Weights of a small GPT-style language model, trained from scratch on English Wikipedia.
Size: 15 layers, width 640, 5 heads of 128, MLP 2560 tanh GELU, vocabulary 8192, 79.7M parameters.
Architecture: RMSNorm before each block, learned positions, biases.
Training: a variant of Adam for these matrices, 632M tokens, 9641 steps.
MLP neurons of a small language model. Each row is named by its layer, matrix (up: input weights) and neuron, and shows model dimensions 442-633. Each number is 128 + 32 x the weight over its row's rms, rounded and kept within 0 to 255. Numbers have three digits each.
A block is one neuron, or neurons of one layer that tend to fire together. After each block is what it responds to, as a language model described it from the Wikipedia text at the highest values.

L10.up184:131109165140129099140107116100127086132187170125122078069077162141165142107133100169109165108101148143157131143117135131115169091130098122144127176105098123128143111117183108210104105170131175166137144125073140108104163126140119136111141062117143120184114178115153149144191117158086169127144076053113115133110106109134156107107157134141145147136136102120083100136183162170041087156118190074101151091122151148142178127103094063130145195162063093131109145175091099158138223135177170153110114148047167125105148099089099138095136083136128112061147133124200065188109119114099137160
L10.up268:128199075132109126159095127123155087126133105116110088129161110129154181164109077139093124109080106103141077145117087136087154120086110153153139150033115144104140172088119145222143096088130130156123095136096075187060121099126166155142138129128196204171132091201067084176123123131061099099131140132102127124163071064118173129157132144145120167081153098114143055144109109157121165142134154101137138091184090120113103117102121131132086154107088111117123141133168112152139098039131077139144164128107136145133107069136118086124158070091137157095109134130132145095162133105090188142
L10.up854:108135156191165066073132117114139105129155137107125099127108140141122117140158126136139133148093191179102104157150144148163132101106122092127133183162122094106115124054155112163121066119104152136119103135155140119146097164167089167081129094120124098172129161138127134087153117078108102161121072110159101136139135187185124125117156135113154194142109111155161071172162138167092159148165114132160070140156076123130171109133250166113094133168157115158141137135109093098139170140134132116138063168093134068175155132132183120126090077132129102095125106118102126088050090132055154147
L10.up858:080116146116107090140126183144124134120077080140087123139068172113128130094168114145108118115071161120096066123120090156164107126151141156124125155149047071171092185109125165168094090113141130141142161096131103099131155175085178154138148159142133117131098095157149149134172098117132111093063088104075203088141101127094167141090199167175117082100096100154166125124138153191111131115153165146114142139084124156165154118099112117165071119109188114153121182149128173094122134155114092148094147171099109107097115140103130175132084112045147061079138150122098075178142127167102155107
L10.up1503:159140104112160106134143119116112139066096111138104124160190126146169138110166110115071044104126180109091137090096176080131126166145105110144154150128100050091135157153135129122160070159121184075101068101059099169034170143100146112177173107178093096117158155131075181084065114157115154073057107170132175168134101114146128121068141083162179122153179128150117126157123085153117107135184078122094084127141128147138073113122138084159157129125182123113140135132136120115155122112066175116173148118143067122147120131135120135131049125078149156017036209174185119192123166146124122155
L10.up1794:140132106099129072115175152130154116142086072178122116084062151148219191127181132112159120183111128059147080143077186148107083148138103177109181168052127103137095168135133182139170153173134178119114083113115150134112106163125109122122130141151132128120124107144169100188110114119065103093117110103098137122145182116114138133103150102093156167164180218159097145128145144139086087235157129090039077158163102129116112108076095091139128097146117127098126105109170126129122135121129121134106131122111149085096142159164140140125151145106147167105136152147138185160155115155088113145
L10.up2380:106114175094164121103110108190104128181152047113102103118119190129094116098131133082148102144156083152138084117167167153156139075099151142159081214112120092170112132090086084094108097115131165146096169102112115222122133189136155085132106161176094117157092152149102143154093107072172088141152118095122096133131135115070135159104124132122115179159149157083145130097131122146091073121168155136129114118135123100185056082140098042105086127145159133141102113202113100149097182140172182152074116096078087142115154093130129127154075110152094190127122135143196126149125136093157185167
L10.up2483:174169125102131103158138106091143111190092123118146118136109150091146121139142078169139112133153109108086148147134110129161151170155097115107086164103129036120184143164172126130116110153125173092093050148141105129095126166124110161113137084154181126172143035152174103086092112131107090103128110153104176121083097127135112159130099068083144091147142177127121078154172141206109118195110174115110093132173158144106141088142110079096171083127154102147104118153083136132140090114103114130111119163129103113128197138086098120147140070110149126138094201059083147118093083127125142161
Description: Digits inside multi-digit numbers. Interior digits, commas and decimal points in the middle of multi-digit numbers, mostly in election and sports tables, e.g. 4,9|09, 47.|6, 19|90.

L12.up110:119150094102183077121083073086126143123058133171120079140141103101076133194151130148074089097085141035120123103138122143103114094084120147124146138100097130116098149100119079158129149132107145123116161151172065205169120150159116143091108130058099087161121136086136157095122135144109103118091123129136121104107077106126126214157137149186064130120092157154203084139157188131124043109142180161118119131086094169092163123183118100159143163157179077128097115094062108128126147143060161062157145132130119119129158095087122167115110101087118132131081090114131117111095146119118095084
L12.up2149:136141135110140144137138137123130095090093127131158115142126167120108132152143112122093167158103151110103139168123173099149108115103128189119122175118142144122137142104134126122090074132173154158055132163101107135117164087126130160139131212080133109081133075099154132120098117168124119097122153124148118146129105198106152157119144040126140147122118148196111177155163168152133126177147138137086121170129134185107144160171056122165099117107152143202071134152080169108101208113128123102152121139080053129134130115120151099141037123118174125117120095127115143155145156194088126178
Description: Numeral onset tokens. First digits of numbers, especially day numbers after "On" in dates (On 1 April, On 27 July), plus digits inside years and spaces or punctuation just before a number.

L9.up222:127106085141127074143111128206194135118113150086144095126137092153089136194105105124106124051179080074142129097106102135110114156103108139098149152108137086152094093115135099110116118114127215164145135167198155130125106149113138145137095123157105119156143113163118079117166121117127118101083127045095172174158073106092125129137162122123041146121108151088112081128117076165102083127136148099061118099107085056121098046157142058132139131155136128141122085135162104115158163097130150117088173114125122127137115041119119081101125133087112142156090121173130109117106109092156117124
L9.up916:121099137068114079129109132082115101126121091084110079084133129141113122139108129089128203128179138165105153121169093074096127027117064101081116144147108093126113141053140117106160070085162148137137096116144135146070136152117130115136159144063179125188121131158080111095094107128145094134096142077125150129166103134111133146183179133116136128123116162092069126134114081191078178151124145116103117122170127110191109075097230063137147068096095080146152125138104111159213145100154133126107111111081128144129144093115159150155137110085097097147113094090129107148148138098123177148
L9.up1421:115130082194120115100181126128186134078096156113088139086125070133110123181145143125160134102155117121133110065122125140102159132088177135084123160091065133139083117132158119118123096117091196152149112128152109118122094160113130094092145079158141134096111179109119143154065088099094133131132101066111164147123092069097153142042187112155170157107125146164157139130155161141120090140149134098143115118101132097156123117105161086082107132095130156093110146154196120121146103142164138174112153167147071148098143104127099111200141126134040055145061116116136127160114101074131097088
L9.up2409:137117144120094151112105124144187085094090176105144075136165158050122081160142127164151151108112090145131096107092150099125118107146131116110090109087142113079166121088117145158168060148135225100129123133201146173113090078099123089154177055094132111155126129162127092105107113125108119128107079116104080178145149137123115175096203129151099163103095103095196178071109109119092104100140094072139115102141104163123067108137119114159137139122100133109103100106147091122160140105119185124190133136141193172117104124105047129136139134102147071160088094104117148121128208155128098094
Description: Digits inside years. Middle digits of four-digit years in lists, tables and date ranges, especially before a trailing zero, such as 19|6|0, 20|2|0, 19|9|0; weaker on other number-internal tokens like commas or minute marks.

L10.up731:149200091143108157136101108162103129071144074114145123140117138152192152114151133096095031131199140111074146122135142123151135154127161139121129185088087092136175081141132149127115093114110153160085168175156113183081117138139164145149136100133160132206140111150119175152157142111113137074126149117043157177149199159133162088110130108130120111087114166149184107126085092139133110111131139126208143121121138177146123104208136130179119093098058124135161077190156109161196168134111148120137131151105171058118074120162117134112089134104125150089159070089107089151094100184158165096
L10.up1192:152113157171165196134158111138096097098180147112126141113132158109087169091138099112111134105133184147069110118113133158113111129150136121181107174142129136149095123158133184128114136114110126117145165140099107163118167147099122202158135058121108178203089106090135151218141072159124109171149126109064060147134166107184115113091159106138134096144083149131138120052071166174107087145083087126108109129112141170148132148092138128092127110109125054106112099166148143170107153099178126085146099192142085118098150086144122099157123086124085151191141125212221118153133129127152147106
L10.up1214:138126112130111133124096094128139076133094064114156119108128139093130136107171116179158111094135107062133154143141140101105115181128145163047116137082132184157194123146139169136146187127164150131087102113177102162167114113170173157134178139181155167180159122123180097173145061130097098109146145111108110165128186124163099147121115141143099117133144139091185070143060111136137088146105160116130172141084170095162120102139115126126125080139111098093118095156184159178130127112146114156116137153080168106101122066143116113135135105133087114119103076127179097144138127128108165096
L10.up1578:157124112173147099113114154167097090142115056112122095159085110074173204182137179152144081114154148107079130128168113145159095137108124140113116161173094095174152121134181174185163134135074110131113105158079135186131127156163149148128235052141163166106141082134142113189143079086157135145111158118032110180115116117145185126107174153129185061152109220148169095110077139140103089129091154156136161133104131153135121117121115151141114122083159104101120041151212101142100113139116124121145149141066126144073105130124105153084138136075107136123112133152141120094151137151142127137
L10.up1636:199091093119052102098077105134191113149040097076163082113147116126168094180110137141118123210108114102134096080133126121170119083122140100164140120151155115129096083126098098190138113157126113141136138130145099145162111162121124148108184130156130180127170158166144204141149136181084140134140124131054130101142101120102130112184099152132132101145119112106161109138124123139175060145121109132134091093137155136177138115074148103142151044154125115133114076100095096142131124127165143126141143115167120113129148120135107122161049214167079116095149116121124075136142144152112181122
L10.up1694:161150094099070116147088083174131102173129132076135092128121112125120220123157084100120020170134143099129105077175144160162123137109162114147123098085139115201144097128085149116115134166081150124100110135112096199073111086128133176158131105140138112130137106114113173143142122046115173098151059152140054106123184133144126107163090137130099093164127184185162089059122151130160144205127115181126112136155115159184114130081130146144123113089206072129075115080150130106136158151105151142206181122087169150131114102112089133155063101144142181163171151185127095206120162176098186122
L10.up2177:161123136125126148104049055112122095122139068150157133082131127174145171113091120107153125103137170162134108158137150201160127135131123121145180138152102094129132115084072158157148142155146151108151165092155084119143150126188132175089158126127149102157191079121151093144108127140120153149144151123113162116176144137125162122069234157073140106151101120118190082139108157130102150128150191129185131093162155145114137169110093172132083051136192096121066123182123155140176153113125118128146142130115136158103119121152147130092069103071131202149155145126085136115143091089065123079
L10.up2212:136115141102114164135063128092093107131155090116134087155163128159172144131142136105114151092184226120123115120138128147105016091202133151135136134111106103104119124130133111113145079094165112156088143104072117179135099106110201177167198142196142148119160083123125179142160120094105076123110119117146135147072120149145176110122132142144111052103107075132144118175041123062127162091148077090155102037217053131113174113149144187148080116137184126137116094140159134145180176104131155078125146187102105127154103103137121195144114144133143104167127140103076114134174089108084143161
Description: Military unit designations. Tokens inside military unit names in war history text, especially ordinal suffixes and "army" after a nation or number: 1st, 29th, Second Army.

L9.up145:122127176140158114108130128125120107106093113145109102075073175145162144099095101168105119099209110108095054129127120090090138107097096193120125171126105106160136189134133092110160144152145127133110161148126090153113139152119153206133087125131150100168142153180103125099150153071123109135140071024071175133130147113048133112078147179146083101163177123132075132154152107187078085144147090114151096134060167126118118103120122105164122151097141132124116167129054120081145091152149065109121136160072164118086134077172118153151175131061099117089113116103120098137176124092105153148
L9.up969:150108104151125112148150114112119051112098132106076126152082148142143206103103138127118142128103137153155110187128087094142081087175056146072088178151095139141090147101107069109165079095124179102124141131099124161103121137066065131098152085172120102151117115167102130163116114098124096158100065079137124193168137171092140123082170150108133165124114162198107150101198144136054141160119105133144092146126162130099106054143111066120115150108143145068128115165127093174130111066156082160126091088081109106118168124175160157138097161083158130077127188103104124149094159165121117090
L9.up2375:106095150131114086166126090112110109127089080131141098111134164106182129113118166104153122104184135175116153120180148162246122126124134120186145137067110141086075122102104096138115095106175122128131116155148076162143108096132171195115094150160100116195112126145158125170169107128174151130153068117126134168163103108138101169139164096137140156160087147091105105129122158146083175166178148132127141044110105068152136059124149090093128088053132115122181189163117155084117136094152115190161145048062110100034169162135129123132159112128147187104108137158130146136134095173148182092
L9.up2505:144174183110141128140105122053094119133151121137088086093141083143168094139143124107180113061173085102132122143171120108122092091113130155140101122130085101101096159113085137120203142113162137140167127151061124130130205139131139134114139151155119100182145161201121089135101119092142108103087115116095139134118102135101146105059159161106166122105076115129106123152102156158113121129152116087121160099160163137146140114167080104116153109072151146180079113133122142161113156133122128122109130170105160092111128146081132110165118070140107135094146147116127107161163099128109141132
Description: Mid-number digits and separators. Commas, decimal points and middle digits inside multi-digit numbers, mostly in tables such as election vote counts and percentages (49,058; 43.4), also track times (4:32) and measurements (6.6 m).

L10.up105:185120128106107059113138094144112118182134180118086105129086161121122105120135108159096133134123194127083146184081161145127117116178083147134112139142118125108122174076122145092166107162131174194085113164098134185099140110105199172150092078108147117149151080199065138160139128155156069124140070111072158158158130093135151135099164104137139143196042126166150124144152085156126106101112131147118155107195138126120124067158102160181114100117137138148156159081147110086178202109116173107143125139078101134091147130125117129078159066128119104064181152096106110086128066135088158103
L10.up349:143078162137109115102130117063149114112128096105147067111146174148200143118121126160131133142122167129118138141099111105181069103108076109154112185097123147148097129080131118161142123073101160094175062077090107133129134183082108109146110148138102159180105135085178077108114126105206101121191117154054170174110106114091156092155151147160172094136087138130107117081167134181129079112134171060127125116201118186121144159139066095147155105108187097140128161168197087133158160126129135126183154158115151123072099074052088132161140114113136129096184140146085126113145152195119187077
L10.up537:088128112101103144130099110120162086161116152114132110128121150149166134094154095123137163081121198141158131148133154123114139120118110090105131173163210153156156185080126107079135114091114153079129091104148109141102125166038128101201176130133152124114143095110161122100161127106131087115109123122172153220134145083119173138094159074167049207176148107141160103155071085164128139147121142152134079093124158130140112089107113080105117144122159146168126115147153134102129128114046098125128133133098148146109126093123137130124082111099141151087213107143135136122092122190103195210
L10.up645:121090128146067083138124051104201088185082158094106089168166132121169104103129180140104127062142122154145088126128070081104113124073102091064121178088133163157076135060150173139128103107115138199122122127139159145081188174138115135122136087121147058158134141138091057142083089073147109120092030123177152117146151083129115109147095157199163096112138168141162096152143117149071157196155141095093087104127105096185131123159113114059143079132138120180142127190091110199155197078124101150122138128156169101088162102179149108128141182077126095126112111093147132216149121144094105074
L10.up718:152145133046127109120064148117156120080116108128070148105090127130145105127164150110121084126108127099159114132129115155133002124147107081096050176136113139128161174118168191112132111126169186120106141077099137140112109097095133176137128129150156146111116113124126096115093124103149058105129159089120139156106109136115180148131149098213138184178193096137170153130116124162139181147138126162143187078192155099120112096098089179114142159139122136151092164104155116117109154117133147127121255120114163139093096117088087076181109137140135113127072155115148136179098144142130144107
L10.up1520:067099152113080137186126123117183082173085118118099067082129158151144226107097116149156099076196126122102127140099109097166091084140081092098116147175136119121149149105133166127131160178161114099161128163152153134140131149081144117135191150133184102088123127124174114119093106106120162097129064102149135120140093120073172095079091097159121135144129070161102110093130188127127147155116176066125146114159114082117138109173139113125090120065134129158119151139131147147109169151129112138137141107141154128103115139109079139191122124123116118085176172132155122152070079166119168119
L10.up1593:154083142132090110123106163155161084116063059101127157142125117128181149086192138103069118118133140080110076174139130117061127053089051155141090135109125163167131171123148085119136063110113139146113176058186076110116114115101147129173123145095142189174182141173075117115166102089092106157124139110138131230149143075129120170161221154119119161194119145142144117143104129165126095170124101117121085158142111099151094163086124154155098129127131071174108129111168085164127135109084114147104122107045148125137142152108121091111159138166106147042139099125131087120118147163101131148
L10.up2299:167105178102089093137125096121135088119127139117120174090108130108141171095142156161077110143101116138125041128129105135124100155132131107151134217144088047100138148136156092174123120100135161140130128076188140109137108120121184148175151116120172094183127140168101131145124116083142109065153148055074099100113145108125181151163154113144133053163055119117074117160138072116119115129113162157161104108192119157133159147090097107136084113170052143121108106136157112075173183110104096115112135125076133061134117129129200117131066133141170107139162122143141132099105163132139122143
Description: Mid-number digits and separators. Digits, decimal points, thousands commas and dashes inside multi-digit numbers, mostly in stats or election tables, e.g. 3,425, 41.1, 1918.

L12.up98:127121159144120122072109153171082095135097131114086095120193138115100127120118156154107073089097114157156140111125092131101152104093145158136069105088210104154125101115158121114129115180124095141085140143094156148174152055185083135106147099097122153086119140115119146088111119097104130112155066124173125156145105114132125185078168103142073174105101025091129111161096161200128110185143113118110109073091130145144148154148087034158115180126125131132134124208073151196087142210079129097127124145122158105111207065105139108123116188104127102103082177107149097137103160150128118145
L12.up1927:109105114067138169135058118126123159133048135178124089132138130136089159177210109134122181148082069106104105125149120121122105164158128075095140117066135134134110136103127121127124141101127122113118150164133127162077127124121122107137159165102082133109131107093188140080121157126180135155109076165194112110154137166148123122092095108162093128129140091138095148114110145117156120107106105172165152122096166164159125201179117134116152173159120072144147137195099106090133099147065136141147127088151102194184152076113196185149108096110150149117190155088156148159118123104049123127
Description: Mid-number digits, title quotes. Interior digits and thousands commas inside years, coordinates and figures (19'8'6, 51','875), plus opening quote marks before song or episode titles in table cells.

L9.up609:159109137134074167114107113138123099107135104145131112066092114151080123193169166120125079172151215138070137088161141139100150101147120145126097161133078120133124113099120095116110128156030166113170171110148134115094117136122083088114166119133152166190135159178115087127151132116078130118209033151080227123137085155128118093116122146144062065162099118130108083139114156166100131125096195135109123108118118070120121070149156102134085160118070073131106103123078144097135171114174119128168117138079130083119134110113155135113112135101185151107086105138119084139098092175141134153
L9.up1248:108123144143156126094056107110132055132156123096165174125126164066099103097066132138123066128118251127137121083146121152074104122128146121123093097161156107119172123100083154123145124178136149134207129128104134185083124115082185161140164110105165103107169084141149092161082129120118079130123169158057145127139136102073210135110106124176137056154151163101177087160114144147138130116110188136078096134173130173169151165093137146154111038111113076095157124158182177128182094154106169130133147213105087117122172129128098116166076093074111177119111139107144078088148127148096150109
L9.up1413:108118144148129159122174057131115114122223104105161094094144167122194109075112129125135109085138139074095059114123113112151166127124110121100107144134146178127127173113122138188146113120134159123159168082093085061138125176097120144110141114086170110151116128141090130187170123078148183057129117108090161141134139090174126070139129102109141139144094087170143130114121085135188144083109143081089069098082122149234154127095162128110113145085078112139126157092142133151185150171172102091088114182161133132075097118119102156134059150150094211112143093114091076157132080126111158109
L9.up1764:119067139156133160116085152154114082149084113061184143096130120144185154132156064110208108140103149114167094123141170120133159148162133211106144118127113104125163102100187145166141109134106153139141109185157111074085072205150178203113161079142181165169175144169119121183171116106155174146106139121055135136146173151157109149150097194181115098221154148197173121122135104180119088116137146122121093075124145143198146159139130115156133076105084076122106079120109140168092152130122119106173120201117128086127147163128104152188162146121122115117162094087065073139157166140094165138
Description: Collective actors in conflict. Words naming a group or national force as a sentence's acting subject, mostly in war and history text: the infantry, German, troops, police, rebels.

L10.up455:153168172144146118107208144134185153151146200116112137107114125167125128100054076214163133113161112191152103104106093133119128060128126080080094183143155122098132153120132096139133107124124168163125121070088145108117116186177130155137170117149191085184145146100111100168150098143126137068135142104106118144116104144137179085136118130087060101133186117175104156087063083165116168147082163123119106198145082088176102114142159119077116055150088143171135109158105092118172118162163112114130161172119138159101105144181088155114157055144066128153152095138124099124146161150145107108
L10.up708:165140170109081136136107101159232143115183134196118138111127099161123095052127116146139095178127108109172145116111124110114113115126113158132112121101181145152143152100130121188130102119156133188131096144169136148080102122190119128154095151108172147095152143103077132088101125091148167124071082110119135127167093155127165185033158118141125182145165131126076106123127144150124111129127162101104104119084085096161097129114133159116130097110116114107097091098088126155147143092144125130154161183147085195090149093177206086130114109093069136122104100105168125094090157145184154096
L10.up724:150121079150113089156101107135165066132134163118166106119153113110111067110110146145149152093162123168104166129093078180101119082147089127138092112149183132139067131028118128116111084136078151192119090114120109111162153164134129146154142073102187108163113135111163093106141104096102171076114111063102151124127101065193096156134198107125112125157128148143104117073118136118111114161133162100074131118149164121140104131133112119115192120134165131198163162145143147175127127037180127143148109181135166133108194108070103114100131127172078197140147127126093140107072149157133107126
L10.up828:100188101101116152128152161198195146164123107101140093116103112155105116077096125135141067068064074088138136136173123103151093174071131140072106128095151138123130147136173087174143082070145138142093120114112150138100121120066187168161109064115151117141076111136115140131140115108069136142125086105092142125118151129131131102076194159163127194128168124135115098143105161194142138201130130117138131136145125136118047103116162096153140145084131149146141115080114071204121108129127119163091094088127118149134046182096057147101111133140104108136088110140146063096106164119148153106
L10.up928:083103139105082157129124147133126107158109119075111071119107143118147110165148079177159125091163139118093153159107142138186106058118059104120136172172166079130161167086107124208114149075118156095087095150115093170123201171146140192102133109151108137154138068086123095127145062102110110097112127128166123178135146050133114097131158125160083091091127088067090129088141100101118145136167167138131117134103173117125140114176185122160150141109104163163182127131127176135192149154160106163153122167141073106160135175059172170136094115081152136090127125108169105178109154041140160112
L10.up1524:116132140133068081169112141125128104114142155123125107156133115127138179136082066162031135118144138168168130143167102194208096091079117112054163170102121123154116157050126148156171113160126076118118128081118107141089169116116103161135157144144084116137103172132166136179158107139133113117117102116160125128103069131146165093152161128093082087132111076114130102095123065137085137159081163129070100145158134100117155125106092104147146093185119114079119096122136111124140184170185110151075152116091114095153144102140135154140169059091140104088111122090149115130124131207104126150
L10.up1669:126133072159138129150101141159174128086146162127185112165126130173153122111100105139091130072167135141120121120145117125087089109108163162095132124135091141141092088077140085171151104108107151155147124095148126157098092110070124158162137119105130095187103122103128126176189099098104147060121099165106171184149158080130182146149140118136098109140131059146112130060056114137112116102136128112133071104110168148152077072169110108109165108107128100157106099102119125133153120079152147121191149109092113141071118100099162127147152151081141055135104104134096132067137140157160071147
L10.up1980:110174107128123106111072172108132086184067141130162108133152146119138168174156062137148081067125132168195153098122127132146101139080122109106112143188149173180156096130184180168128114146096126115162120126104181171127149132153157107102173055193106107110098138109146165052082132112078160128131086136146138136150085124105113101123140072101122102142118126126153160084101123103199184109141129147117112129141092106143135152084104122097144127105108074135146083128141192090170188126086138125143206157125095124121103158135163114096154053165172180144154169103119097133142171141108155114
Description: Number-internal separators. Colons between minutes and seconds in track-listing durations (4:19, 3:43), plus inner digits of years, table figures and coordinates (1903, 38°).